Weights of a small transformer language model.
Size: 13 layers, width 256, 4 heads of 64, MLP 704 SwiGLU, vocabulary 8192, 14.6M parameters.
Architecture: RMSNorm before each block, untied embeddings.
MLP neurons of a small language model. Each row is named by its layer, matrix (gate and up: input weights; down: output weights) and neuron, and shows model dimensions 32-223. Each number is 128 + 24 x the weight over its row's rms, rounded and kept within 0 to 255. Numbers have three digits each. A neuron's up and down rows have the sign that makes its largest values positive.
Before each neuron's rows, "fires after" lists the tokens most often just before its 100 highest values on Wikipedia text that the model never trained on.

fires after: " (", "-", " \"", "—", "ro"
L3.gate254:108136099076120107158117156106168125135163142151082133134113151135117147129126161093151097138105144141090078173075100136108121152157129107135121123122131142118160135120126145135148124157148129167100107100141133150083153129157097107137137117097107116159163076180115139178096155123120108147137159139122130113139100107148134141117124139162143145106144176129150152139136153125111169133144122063133164154143077140147141135138148137141134089157111117130147080156147147153115128141105109117087123086095141149125095094132116124121111072125124100117130097138078130130136154116112133181
L3.up254:126172175153098121150083159137115112155112105158110125147118139148124102101123116142163104119127139199143116109116099167102115132078143135097119114146126116143160120133131161126109148144148136136136103091137124128165095093121093141146112124098091112144121090110166136162141098129087126117141118109087107119122116130122149135147133157080136128103166098140160123060112115141110171123136120159144129125144139136114169115145119135117136100150104123131147139118126165096116153181138107140139123144143164186149151063123124123148109126125160098140183166121129084136170125169135149157
L3.down254:142157174099148137091153135130116105104083148160139139128106085101124126112067105108160129135125142093124112089146120087155103156135137155122154174157104110077119113113112133169166119111092108083106128157128122167123091115137104120123141159138164116165094101126124102131124146154132163132165100081135107157140097100130118137121113124144102105170159122101150093151137138104104108163189138114089131122096127156120161122106139118135192101113129126125127098153156150129135132115126137111113118176127116094101137125100142109113168162127124123112171129111140144125151153159130113112

fires after: ",", " in"
L8.gate632:111116129109118136152091159144087135126158125075135121137142146137146110132104117160122140098125113139056151162166099112117146125150094119092115138114110124121134093116126133116132142172128114132103159121130142113107097117122155170119138104161160132157096180117140145165121123107115140102152140127136151133141100155122081114096116164139099102121161107103140124118107138136138112157122156080098101151123140057116118094161091152131159140130156099146165160123129140113147140145110132125136158121083151179139152113122126143100149135109176099114150129113145162081112101102105121151
L8.up632:161119113128101122126130137095110120146124106110120100121176132075098123097099120138111147077146152133148144124120126147100139121129109135165123177143130145141129110139150113135147143103106131120095111069156149143116151105153139133108140094089152096150140081121116112116161150043111139092105152106100141126121127117134118178103151125091113110118140126134152151158147121137152142142160152105131142065133128133108114132089143129088106152139181148120143108149122136085136119128104142142155135145179135112134151132131089111137145133089144113134130153132121140111149130130093136160
L8.down632:117117123120133116114087143142118132157135168174141137165152119116139105061161103088149118130123135144113151102110129118126052121157150144173164125125164117149118114107126158153098136126144105126141110101108073115154148108134125159115113119066093115085134128151136170085126111156089124071145150154131122152138138099112114150143114126142144180132111127154142121112126128115138122165125123155141150150173122080165139147080118103144116132108167130158137138100125145101127138125135139127161147175147110117138093103193090138123146097104143145088138105120080145109120067145139110109

fires after: ".", "  ", " second", "9", "8"
L8.gate99:169127127136095144133144114139158112094117119093111208111148152114152135124143100143126097165138149154115080101160103143179140138095106093119119139102120129090139134149142108116109149142113118149125088123158170133110122148122144105156109114159109109064117131091106151144106139132131087128128127116134145088116128138120145100136132168144157131101163156087134121122109145125098088180107128120145147102156053127114105104125153096138115171130114199153092121153145140132121116094070100116125138136135140088131157132118144129101107141150106110132155126133093118142100135158195110116
L8.up99:145187145115121151138147155149100115074145087134125107115137136152108097148106082148098118105112119172099162121146107108131139125104110131155154090139155098131140181152162138095157098174139146118132131097115136132166138090093116138177112153142108156111115095149096116130127129082120114161146127110126130125092108138108130117192112123122110123091129121113131145110055138119076085146129157131130108135144177115133135147135147152122150148139109113134136126154104123177112129154133136153134135121124133128129119125102113142136168149142136166102131152165151139158145144095145147113
L8.down99:140136116125126122093150156114153140125132066116104086115113128170107092107124140158098130138158163129121154094143112105228159140127127129143152123090156145132129175191104129151114139156134125165101162115124133151155130136089112162170147116146136131150155089070100152158128131110155082102162146134114153122069117151113148100090148118084102161137162123110123100147127116176083148123140153158087119126115171161133140144117111173144149124133110135144159124140130152104107129100117113161147097128118184140128139122142152139109106143108138133106169121123102130104136168156115149093

fires after: " from", " the", " From", " age", " under"
L10.gate589:130138121133161115127117101125136161153131146138138086170130104117144133144085187156122108128141122144118141136140171110118110138092143135138131150098159154125102101138119156130073105162154127075137114125118124143122127121153119126139095143172144173144153146092102175196131124149173105151131143125151084150146129132116135113097113110112116136130089129158134122105138179083164122131123122158155162139156145116140142155111124139162161110179150126056166135145118130123125133097172129128098101149173183155155123110089127147124111135105139144144113125169104129168151145155114134158
L10.up589:119120173117188142135147108095126126157162135116101111099143163146143091115114115131132138119128157131121094113119182126118121154141066147114147123151139129131094070115175124123129097144152126108106096140093128156124091138081171131163124128165082135113130132140134155106163112168124106129110145116126098131136173140147167118138162128117113185150128135138063091149116154096129109120107138152133138176166138150118090140131131135160115135128136100103101140136111144113093139105116126096120102076135092135119150142106115147089117154139150120122082138123147107116153095152113136084
L10.down589:147140165111108125165152061067157144164126138146105133107150132111121158138132104150125164134111133085145131187134126126117094094152131145143142100119108139094102085159146082173093093142119154098146098104147099131129108133107115112146139145174108129147123152118128113169147141144106137093116115115143080101145180141116113133094063089173135109075108104125159110128144137110135128116089104117125156113136173127113116160152136114125109140129121128090073120162171157127145115098068100100091098107147132146109134144117148166105119130102125146125152149185147111148131118120120121148

fires after: " 1", " 2", " 0", " high", "ield"
L9.gate612:143109146122147105094149105122120149159058134093150123145134118144114149129154135138148110094101120099163133135150134130109134142140143131104117096150107161125137142155129084129088168136117116097146122144156126130096113105105111082154110152087140155146120137154087107124146140099149133162100130104095109117089072109156187122130088154126170147118162131179092156095147166112119154127139101168125073158165107112105139140134165113161148030098127108145093179118139140149136099148109148130067160087163130101143139120132127135141136114101151158163143130123131093141089149135148135159
L9.up612:128099131071111160069149149096121144160098089093157104098142154147111148169138134119087091136092098104058131140144138157150178156124156091111158151152094151116132130109184154114159119130153144131151133109137138110131122100129113173106119119133128078116130164124123134117115150113178125135149121094097109135135137124142107172127123125136153115131122132122115099104154119107118113146126141149132120185167116144129110150137157114101132100099108121101095122144152135136098125101097158109147144113112161131054128141147162096147117146135092149092089119119110103096092087111069117119
L9.down612:109126132093147105119125120111155095126186095080131157134134152122112129095145139147114158128121141149138126146106101151131183125152117121140175150151165142127132108152084137102136174127134089094145164119127138137169151123106138120158159118113104158122104129150136108104127146122114134095159082051148151129119078137131124139111088123139120160094159095109125143098103104110141112107129119115106102169079134159117152147124146126117084146133118122099171117177100111087134082122143107145126159123115119126142099134148157099132114150157075135133130130135169095130123132143121105132

fires after: "\n", "-", ")", "ult"
L7.gate198:128149117133163123132109087137100125141161144123117117153153098116111113138115121152141145103172105152157150129166129119132139127093162128121162112142130117125110131131142137130132132149101155143129096169123137136125159130108071075109143138145129166135150141144120124161138110138101145077056126119082149139098119104119150137127108107102112155114113119151157117134081164140079138116156115128137098155134121159137118124143118117093122121097136165155107143110151127125069140107148165139148140137143132151187145144120121173080157196105112130154142127165110121115106125140144170144
L7.up198:166113103123122118152138108105131179168149159136144114105160130095117108154122130115132138109131100144107141139124159109109141134099108115082098114146120154124120084181132149157127136168110109134102130081153134078110137166157177121081172140140110101132123114148100115120157107116063098151119134145114133105078129143073148148128159120116172142137088138180142110131119135142132119099115163132111156116161099128080134111119099112160169160148109128128148098114064128140127144116143181080121188125132118101129119125128149162163167109118116102110138107128093162141132107105089096114
L7.down198:163154126099155127130150076113120157111097100080115118135119100091123120154157105128154145126132140118114104114086160144116103147084131090132134075134160147130121159130125149144135120151141158111155104102116130103121157130153132119087105129148071095151170137136170129124183117142147119154128119154141123140123152070084148119175094125098149151109126133123120121096191122119109150123133099151183086132100135114120165094169169123122113135125113142114147099080127123134152121141141116151143115150109100118117099103117127157178133127139113116155104108141067140139126115168116119118

fires after: "|", "-", " high"
L10.gate59:149135172130162130125145174127192122151110124149114118130151089110123156132071153158138115113089171081140114137132136075158119126114131100145131151097121156155149132115166120157146115143088165101095097137149141102104114132104121122125110137123134109104108182133134161133123117128152142128145125161097183107146145125098125137147133080145159082172094144095104105123168121075091160102123127142107133118121125129138094161166156127121132130139120140104142124115089139106153136134106116152104106133129161103136156138140138136154114103133130084122113134128121127069130114108142159141
L10.up59:112118144114151147101118127141141166150103109124148132120132118145156159188170129070169124128117128065108115119138103125144141153103101158098126117101095148124121118123114146144092101123136156086115174139103149128112142107116113112133126124150127112177106117138132114133104132125134140092129088104141161097189088155117141085117093143166152132094129113099118134096131139094108125075125160139110152127096113144114126123169092149167101142115098082087151141106151106123124108090119122109140174093105143138148173171128105155134159133108106114137156085154131135110087136128097157121
L10.down59:135097116118094120135085110120130113131117109159120100106110097103152120134101115148185135108101097131069106133089143098090144117135153148164146154128091080126092097145153112155127148184132133148112163123102106082146161116100136108122189101130126099109127133142171116115114113109122155133104150157134088090108127116140179100176141121106151136122164157127103121157098092176131152141123110130118137088115096142117129101126104125109131114112149148163119130120133125132109068105165112112121144149114156150096136133085127138098113139116155124128155165115132098127178126137116122122

fires after: " U", "-", " anti", "pro", " Al"
L9.gate688:151170100083115153130114131150150110123165147076156140133121086136111141087142145162134136138119132135119118116153098168142131143131124109136106107096137154110157143107148160153131134131093156131194153107095158126112105174124123109126091153127079111126117145131109070135070105122118181132105114154114130117115148173098149167124143081169116155130099127150155163048129162147123144089139111093152149153155140153107155141109143139186121103132126143120103152137142116135114109146134157110159134105148158114133104147121142115137167130100127138125138115171145077169144091118163175128
L9.up688:105107147137133159152135147117134147108120144160137106144100079167161119109111130152153125158112128160154105153123147118125095119131141140159102179133132131098115171171141090117112114099149141116185141118135126068153156153101144129079080120128141137127119159161115073116132110112091083153130106099099122124117127122116143117122158109109136130120115113105089106129135106114084100140136126149117083148128129131104094127156128086119137139102122146141199135164107085139093148129128121124177143102177105089154124165094104110110089123133112103130103125152138112090091146145124116128
L9.down688:127120170088162118148115125146101095113138118125154116126113120158162172106130108130083109153118124173134114130129133157109188126113143144112127157161103140152136163135111135104137142099092129144131134124135113132104152133117167135160104119122126141118127151168106085108181141140136141152119085104180172137105129152101158158141134154109121183132173127143109122130138143092119157088136138169133115117126174123129119089163132120153106113123129151162139141133141107121152138142107138121116158094105109118137143176106144166125097167100181172110122078118122154129127121126108146154

fires after: "-", "ip"
L9.gate408:126131126116142131113080103118139131100149143139101125174086149116141126133119108105117124118119132126080130177127136130133123132142192125125162119129148128140197139130145135141098079123121086138130146161122119112104099131125094140114092132163111103161146159125135129128104169155118088119083136126114146142166153112112105143099098094122123157130116109122120120100101168147176115086091112130129127139125188145143163171126121104127137133120101133154151114154119117141161093121082172180122150095137108111120136125120114134112160131118135112131088119102142126130118135129118116112
L9.up408:129110128135170125145142138117094148118125120089147114102094121136116130151137147111087112138132161112158140150114154150149140132134106124122117122129149121167100140100158129133116156084125151119107171110108099137163147124136130119129123136083099127128131130106122155136090090142113112132128179110113169141098121127146168113110094152166094103112096132115135134089161150155154158175160097132148101110088131078092189126186126127114143094144116156137140145105112136123136143114116107155123122137126108153121154146102128165154165147097124100104116101120095171177066150110133130140
L9.down408:122145118115120102131145088102082102108161152099133127120141157139141090134155094125084106193145155123082135112128128150129139150120167110182141131115126109117083100105116120141116102142118130117116159156124133117144129063135132124139111146110129152074101081171135134185141090116118122120104149142121148111089123124158118148111125142158117114117124109127129156127123110124169097128163185164107136137127113147097161094129102159135141120148156132131111133150109186140151127113151127124154162141088134114124165089122147131148110129121119139153121097131098090136093125117142101175

fires after: "|", "-", " to", " not"
L10.gate263:117087123111160140096110142161105125103098094144136130122145134114144146144133173133134156091122145138137110167137145147134104138128084153071156122120127111131133165093134155102102171136145142104125160140115171089103136179108170126128179105186138101146093116162125106166131130102147133106107137124146116147100139164170092146121133125181114142110055106140135091149146122141107156116136157124104152155131123116147116147141134128085140087105128153142122102175127177136120113099135129107146103112093148080086153111097112109107095126156172138106138109157141127135146101151134083123
L10.up263:072153147110173119165112087112138133088071135097111098130110152096150152117105155126099181116099131139131104107125115091128135129154129147129156075145110142164184126113116120130124144121139173139124143107096134076151126135125160131143137127135126103173139123122157156120121143096119130120149144149110122125146165166151112083110136121173144122095090111142157129133165167131128107123072142137114134150076163115127166130139190124109139110155131150114129135148117126098120134103125101086158113152118101119137125122148112093130165106137138122086157112115114126201154117130141111137
L10.down263:120081133153092111180091090113147116078136119142140129143108146099133126158106096136150133156130130101140120129158162173080143124114108137120102114118148115134150128118088135110097150097166121114119170066176124122120146146131155098136155109102086092148105128125139107118169121107115155123121107123138125117103118142154124088133145120120161121090145095113129115125123124139145135160142103157076087112060153139096106138127080118086156121115105172113155108129114150134102120139124118133166117101124125141157176110142119171147162120123108144158151154143104133112137119136165059104

fires after: "-", " al", " mid", " bo", " pat", " qu"
L4.gate289:141130106118142135099076115102174174100139126107153133114126126073108138131158140104077092154114115090135150084105110115127119131117126107130112080152186126126152123134143087147088151114149142085103094114145143126121133150123124150117127107124110132132113131100107150162116146136136128147129157153139166135121128123122172164087136098148104171128114153147130138106123128148122110110085091134151136060144174081113118152147095112139115185114081128190101118135111162124129092110120122153141113141131121070137106139104144149129116162144107091089120099143131132140117144121154126139
L4.up289:126124149107116136126121131106144157137125138130150126099123116141104141173103175097094118176126123133099113129155156135137105140158113120085119118111183082131155131125140109162163120127129108095106098114180122132143124143144108124129113140143132126129142131115092151198112112136144149130120144117117137141113095139160164157109124114090087122150121167123128098137068176169116155093110093097125147146163121116114144148143105143144119150142139115128078122180122147119171090147117107134147119119149162116136088169080162129156141156125131121098123141143164156107102148121166079147
L4.down289:082097092111136151121176095070132143113151152116154111139093158147123080129106138102099132096100112190117149136142131120152133113160148146103120135121141111109146130135125132110085142114141132149101128128127110120151141096134105141122107135128127149151172133101127109183124081138173128117135101095173096125129141150182146152149124165168120147116153134124135109109093155098066100072109132170104090146134138119134121142124137113147147123156139157151079072110151138124171111165161100111098133128119184172091110125146099127152106148106118105122135165144078092116125100149120119129

fires after: " of", " All", " from", "HL"
L9.gate204:160188140126104174117142110118079108127145133119108156123146177145127127127147167102110114147125161141121141116108158143083145122119105160111121153119115114107156140146077154119091140183080155125124143127128120174175102139143120170188150113082135117108129162116113143089108116133096162106135140112119129133155109098121165128158146087138104150124184120167151158101103156143119092093117111133132110145120149171101109138096143104107121117153124096149112133109110135179111159145165123130161131156142096152107122071152113143113117140112131128116177097135120158164124111102132121119
L9.up204:144139098114127138141110115182166127091124118134116136127143123131102099155110136108120103110137120154142121145157141122104139133113107131127108163121128120120119141117092121170071137153149118136120189079146137139130153110070110124162163130135179177171114135144145151136150128144135131104114079143168133120151103114136094111065148112164104146137111079121120152082138133107127125137136113163122097102122154123125147160133115143099154158150114122152072170145119150109070131128124145120122139138120128095116185112122068122125117125150139132124129125154131129133118131115112127138
L9.down204:146160106113139159085104133126150099146158132127082112107126153183129108135125121129162096116145134103089139136119149118149091127103118174124162153126163130086128145113122140112096126145074139137124201134119122120141102164110139159173095138122133113162131115135129147113133153119087130100134124113114125128127100079135090119143146084148113136137152149130134121113126077124116115141147115134121115138154111115157152126134131152110162095161137114133107142109133159104142185124113122142145121171120094122124152111114141087156144199149161146144097145128127153112085106105161120115

fires after: ",", "s", ":", " of"
L8.gate88:154138146123168135128136133078165153154150138109155193160108152104125110114136136126119152093099084101142133107136156113123156124076130115134111084126109134134173111107141144079088091118168105131122119121133155113133153122128122120152113115134111095129172108140122129092158151097076148109148120108094176104174140108135115159101092158116128097121157150119125110133126154150118150148119130093121129122156099139123099133171159158134117130145109140163132118146118119138119115126170137106124144165114105162132141094127097153141152139114161154138132104167083137084139170075097116163
L8.up88:117147141120117146105105153140082151129074103098109153148111128127131154129143098174128115119171130089095160147144144154130121091127112134111121082138128130093147157104169128088125126116140150102123106150105130140140130054125139177126143109093100127116129084176119140114116148120127154131094109082107144127103136105132130100143112124153122168157182169119132113119129125129114089105167136131130119169136145128150117138161164106175083155131155127160119094110102152099109127091119185121116093149122129123134141095117124115115160154160115161121129113117091159110136155090144096105
L8.down88:138129106098137112110141133096121108089151141094131108097146107098127113109154110123118151154172125149092148128127151132124145130129147111088130107103117112152124126161116103168110162148171116161124094144108170109161109132130153181164158144135122117141111111143144113151128083158124119168107123140073140074142158103102092094127144112175146171131086109069122150173135116115116161100127152099114129113095133151121187126157146116097144117154136140200113112151128154140102120115148137159098115137111132180125115125135161111095151128109150171130147133116110125179151117157114111088

fires after: " (", "-", "\n\n", "\n", " \"", " over"
L7.gate624:142158134113169114131089126138122131163085134114188133094108107179128137138137144132153098142130123163159126138132109124106131104122064145130123151055124180125118090133128141149159141157122140127142145109138152172163141074120131175155148133146163135140095124168141148153136138132116138104137137109145158138162120095124123126143127101154136139143140139109080113143122138115134181120092152142123130161126138117139155147175140133138120135152128166157136097124146096150131122143138146129150115125061083128125087140144136168130171127128129132160152152151116115124118142105147151174
L7.up624:124140175123163121136105144091137131176133129151135114125102104091150110143106102138149121105123164143107137085123141121139105158130142157098069085093129152137118105106106123135085151129144177111112131092112098143113104114102122123102104168184161110084154102124113134153142165125125127112148128169113093110118177119124137155110188080121150125121142127073167125155117148113144105167124140160145129121158153078161117074130147132127120158194138116148135105205096094124123129117122096148165113140106150123162121144119141161132146123105149107091126113132116097118125122127110121110
L7.down624:142102103130128101111160157161133116129092138142142144107087139110110146158122098118097091113141125104061150165115116156139133125136114131120110150102126116175122118131145131172131142123077140104136117120127128129129139111131104132119178115171149087160119113146130120164173168098116129121115164122105119138164154120111130114102105143122156077119163138084160115149094139104117133133104129128112138126102116097084084132152088136105125127137103113150123101117135121137121121146136169090084114141078157155139122123137117177146144159126094133138111146126119144181128165161181128141

fires after: ".", "–", "°", "th", ","
L9.gate354:131174161108109171179116100179091153105121101125160133142153113144160116124148088118164143093109141121125132145159162137134127107121118113176113153116112136149149082134084105151144116100165153096113136087123123121117119110147122137096108122125127152149152138117142120080129167106115116129105135149107076181144169119154152140123103108107137135152099111098093092145115143116131165122145118116127114112099148138088143140142128129130114132117096082124141104112119086102125134123126108116099171156123157101144132154126161119143114092118161150102164119120129109067078099105107119156
L9.up354:143136168114131125112126115124112147162119128094144125137117130120091106120162131151144161151119139134138171103122138164161110112162102113130130099104073103112122082114118155105098151062134086150146144109082106111151078142109128102118107123134122150148089087137140126093125143174144106105158123147139159119116141106102103078111134149140166147171178112125135090103130106116116081179108177158113156153136141100138085132130119120109115115140116129139117123117155143201128158125108099111092149091091096168157122113096172139083087154162137143136117132118102151091107120166104097149
L9.down354:137110150127147120123152140132086111127145153101110147082124164131101162143131137119146142120143169137135138119123128130195165170098135132142159108136106111117112092131157131087103135170154120120095126192103114115167093162148158160159148139162130094154131135132126097105159137176116136094119076100146111145151128091126136135116106150141121111160159163119091144090145145143086160113118154098098079153147182089087113110138136108075132095135135132136124114123124159140083134117142125146137178129133133145124085142129147141089091123205132125084139116101126140137123109131123125126

fires after: ",", "–", "=", "19"
L9.gate362:120170122131117121150149171159178131145154147154100156108115077082113100145147119119132128172102104162151117133078111119122110142145142165126138089111145097123095109147124103133149135119181115109130146152163119136133103182138127115144113122165126127106136185125136125177135130128106168108116153150088107130139131091143107153152122069158119167122112142116131101153139076096089169134099120153158122106107100108106144138151107177142109121097106135119091144108126128145152135130132127120099107080143124081100141129140161137099129139171143111124135111136091104093116120113126089112
L9.up362:151116125143066125128122124137117105140126125136129098109138093141128154127131108138116104097115171128135153134182150127116095108120124113129132135126120125084129153110100115132123099126126130138133135116107132095141143125178129146129121123137182112124131117111143127110124104137144111160141151152119071068111084149131170076140166142148143108115119156082148134094119135138124088070140111142133141137146109127100149143152136180083121105133158109112168134093120150148134067063133120088128115172126141109088089155162154136134114135108133161090149131155125130122128089098083090160
L9.down362:167104146157072165118130073091109111105128113133148076118132095138075163141102142171096096110135194143077187113155101128173092168141111120128138147114117097090140144132124121143134084136067127152110114090128154108150131117107147163141128142138117084149146131132127144104132133120144130120102137134150131079135117141101168137151129128144139147109159163109156132117115157149118141093093121115116126127132169136094125149136152140121102124119126092161090158149087162078100104090127126135112129132122121153137100132095155104120160116147144149136132134138139172162191121133134120140

fires after: ","
L10.gate58:079139112079113150126119159123151065163149091126089113146139070125134102156164122116127129101118118141168109131163160177107088119122130152119131124146149092125143141116146101106145152191111172142126151118120080133131134129145138118186131090120118115144092146155099138122137082138107121126133158131094151165107140097099141128100142145156131155118130167118119149133127157124120158114132090114127109095089111120126121130165108082105104134124176106114135140145095140128104100155123130149133133108149120120132086103129126123110100119133175112123109148085200119113141090121131135124
L10.up58:125106123143125093144179133102117113130106127107110084108151110120140138149129149102142134135167121114137105116140082105160086136183120095104141113145106117143159145101129170124163120138088125121160104129137125141091135098104126115127122120088123158167136165125096167097134098106148119133118123140128132143137124101100094130142145172152148157132132133098151152084152119158168155151107120138121125120156153167126129106114150139163092131096144143097171131165152109121152110123114131107081086139101133074193098141123161086094094097120085103103142113090123093142115139123138150146
L10.down58:093139156103079069141149136107111164138182099125143159120120115146087149111129161143132127154139160141161091072133123118194133183158134143154154127137133107135121093128121166116110112148114122135123125101164132114072128101102121139128129155117119138106139144169121143117119106104159109151109096148137082098133136160099102130090130123144106129096145133134177129126104147124125142122053089135122151087134113095166193100091176147119119096064120142107126115123150137120133114146135140126121139120119138103169151129120111098142094154146114152132120139129127082138095131154101107131

fires after: "\n", " −", "°", " the", ")"
L3.gate516:116122135138118146120163108122130148147129165172118153129102137083149105112104138156102066157072160146159116126126119104119131133109159099107118094096121185155115112133130145132131105145110093092134092135109126165074136123165138130134127169122125156072127130133098107147087137135180068127093130106123131167118153097132129143156143075161120114131113142160106111142108132138148143137121120128115131134114159200129141132152136097083074117129140128116168125135148136133130109113140123159110114127137166101129146150089104169095110130201119198096127127134105115139101124176141113133
L3.up516:141151142150190066162139133116163138124158128151117140089114157181135147142141089143128139155078132146175126192115097162127148166128138109195149143168134125109177120110120126139144189123124164112108102132114128129130106162138121082115153135097109122116121133139148101130115138117143147136186106104121130146144064126155153138095086141127147132098103138059171163145156144156135116136086165099132140135155107131135130117143125121107120103109092154157131124144124144119106150125147159120108097081103125123114150130108135121106098100119134153146125113115134105107129155112123135123
L3.down516:162111138136123100146103146155104123123185128153113117073129120127109101175136087119149167154120094100119152134078109171121132150133139125116166169145178130107134093097128129101126176125171140108156150137099205134143096108145123095106133148121116148129147107125185143154088081121170120142103156144131120149148100098148137134092144123121135101106109094150169114117112117125174122125123141088151088147145136130107113133121135104139170133116124131121139121154123105101121138136124101145123132117126055134124161155158116107140109146088129109182097118100114137123149106134099141121

fires after: " to", " 1", " 0", "n", " To"
L9.gate468:087098170140167174125154090108157151157094137150135138190100143150178150136084145119117129105184074128136105119107078088125137102125088116109181129114100147132101130115132080127130142139100109125177100155133160105132098152134162124134103117117142100131134161119132151122124144140146119103117150142104139150136118139096071150117111143129139112119123120161132109130104123104123124132131125094097126128100129128128122159095178115148117100116189133121101137169157088127159100148135105150118126103148112118132170159130134105103152155153085091178124134121129150139152115100163072124
L9.up468:133167122109126131133119090160103124166120121118110149140118118186122155139145103121128123133099106135102164085171123149159134069117116125119107148123101137173163119120130111093141127106144124142136127119095094164141123151123096159146136150174120183122167112122103150131096114137134133050094155089135126113135151128138069139153102167147160143128148120125146129116094132098112122128101104072080144160102131117124118176146133134122086131125117142080128135185113135149157116107101136140125137159125095125122094116166104102133146161122127112128114156106141105079136143089101126139
L9.down468:096122154112135124116124158106123102070150119120129075154150116121155115090130162109128165095168096168090115157107117085167102156115132115110160105144190107139130132101106110147135131141130102130131092149140100121121114078129178096126123098083086099113110168122144111078139142123127141110119081138142137137156128138107153115117189107171119093130140104136093092115129137107093124143142085168109143128148138121109128149112144113148097108096145141128132133115146110158136132143182122114091092125179097113109176130128162109118110124125151109092105115116107119152089105118150098121

fires after: "-", "S", " p", "s", " un"
L3.gate125:106090191124125184119135158173170120081126111125127142124102075087106107155130152114105118139117143104173166108101144144146113132068169089138117126124117139134175125137118112096135113138098131092138138144155096126102139130156139113154117135176147106143106077128130164142123128191147180143138116081086167095142125142106120112150087127142142102130100128112154151088136112131121110154098133121102124129120171150147137190130083128084116152114150138116122125125096164124152122143135109102171140149123108067116145138084158150091118144156138152115137066119131115141092127140096109139
L3.up125:107108142127147158110117134144124118104122137175139119114090087117095117141118147123105129140121146124142183105150102134160114134064164084095115112168110125136132100109131123155113102102115122100145158153156109111117157120157143128119104148152138078145102083118108153136161126165139158122148121103074164146177145127111163124146145141103142154111086140146161124104132066098104112103129179104149100120115153138103133161154071127087096135110146131154158105118097132152132149155128124146141123157110112101103126143127147144119118129169162087138103122115113090130143128112126123116
L3.down125:131147129063142157153126077134101116105130137123127108176102132140113139109086127090118125135114093127108117181106118161147149138147100128121123146115113122182111131089130151094131086142098135129099126162113113098144103162156173138119102154160153116095125124146129154153132159137096121111103129114139146116134154076129082159119157136175129173150121166147153160128119134134126133122147129098117080137158117149129122101120132167140099149126095096112133170104104166160185129127161123100138159151132138119163172141092124142157116114113101161133131153108107107158112090144130108149

fires after: ",", " pos", " det", "year"
L10.gate667:142106119101143166130098137114118112149100077099105126104117054145141119066114097115112144073143098084139104119131159116141103130143107137154148126145153145111115076144144168129121099157128093116148138154147131140156146127108123150150139116165118135151113150087083150104139113120119124125127124123163127118137081131154110156137119143163126142108095145163142141105170120138110141128125134123133153108153138121090137116093171160144097125134135126137153075108142101127108100160142126100122101101122161110150118116146127112168140130128158157098147132096149087130127125096144090106
L10.up667:114158086143116193113123094099157119127184130122103088159141144162138134127142143079097100134126135125145142127096124140110185163147110116104155161145162120107168123145124153147101116144133146106124117101143129129117116102133135094090110097143146168124102113138132121136140120134109089136152143139125085161130134166116151083133119120225139102149110111093154127126142096145140129142126134151143157111119171147149159101118138106172124118137139118127161124159120170115123135110125133130135144168154140146147104157111137129151114085126107107152134139132141140076204117126092142123
L10.down667:120123098118134111113163155135085083135164144126115072140106133181156121148166131075145133145142155170114139143078120166162162167148128140105146128126173121125147161125083137124099124112117123111144120159105125126110135079178124142119146095116108196149133114139121129125140085168121107145136093133147115106113124134120161117133094086154088112117124126150160133119113128153168089139140139160102164078144155157153165171124158110156139128126136082111125124112130119128122144083110150125109156132183173138144125131092142121121121177124139145136123157121144149130154110160149118119

fires after: "\n", ";", ")"
L3.gate571:156083132108145138132140144124116128099140153133131131170124165139134140104096167092114146141139095153154079124138134111123172122135162104112118153146141107092123135102130159154122146166135124108081134097105130170100139164132130103162129106131076183093109106136128080089123140129142141120139117124119156136111103094101112119113144091115153073144117112135124125128096116106125134093150099108119161124102129108192103171144124131119138083106124124121168096125148141115125098118127152114108148099123121123121129115095118136123147146130124110107108141107124148138127088169045127148
L3.up571:127123122120159136185125105108088159118098117141104185137106103106120164138130175147082084137133113150149131143126175175134148121087147113116105138105121104116136175108140171139154142149109149108094132144169092128092115149111131122127131076134120152141124083161123157125104100170075094133136168122124118101130089120112108118133116138146145106128129146143128109145137134102122130142099105146122159141123115084113092157140164105109166117147110098113147107094134115128091107113136129181117146138134103139113151120141136123142121149138110155140150128130134142071119112163097125166
L3.down571:147146125116157114091101170173126138132112135183126162163180110146158153153123150139141115104114091129128137152115122090174124112114122095116133152114131132119114100105079137137167131085110098110139067104098136118134126099174146118120133125129060108094141107182165149111093135156138140110116093107144134098131161132148128118141181153154136132143118124151130064096122135113116144080134126155138110146099101141141147152113149113124141144170122157157142123128133102100130104101124142104125132156075104152140115163149128132139141140100169132114149131130135108129106156155068119142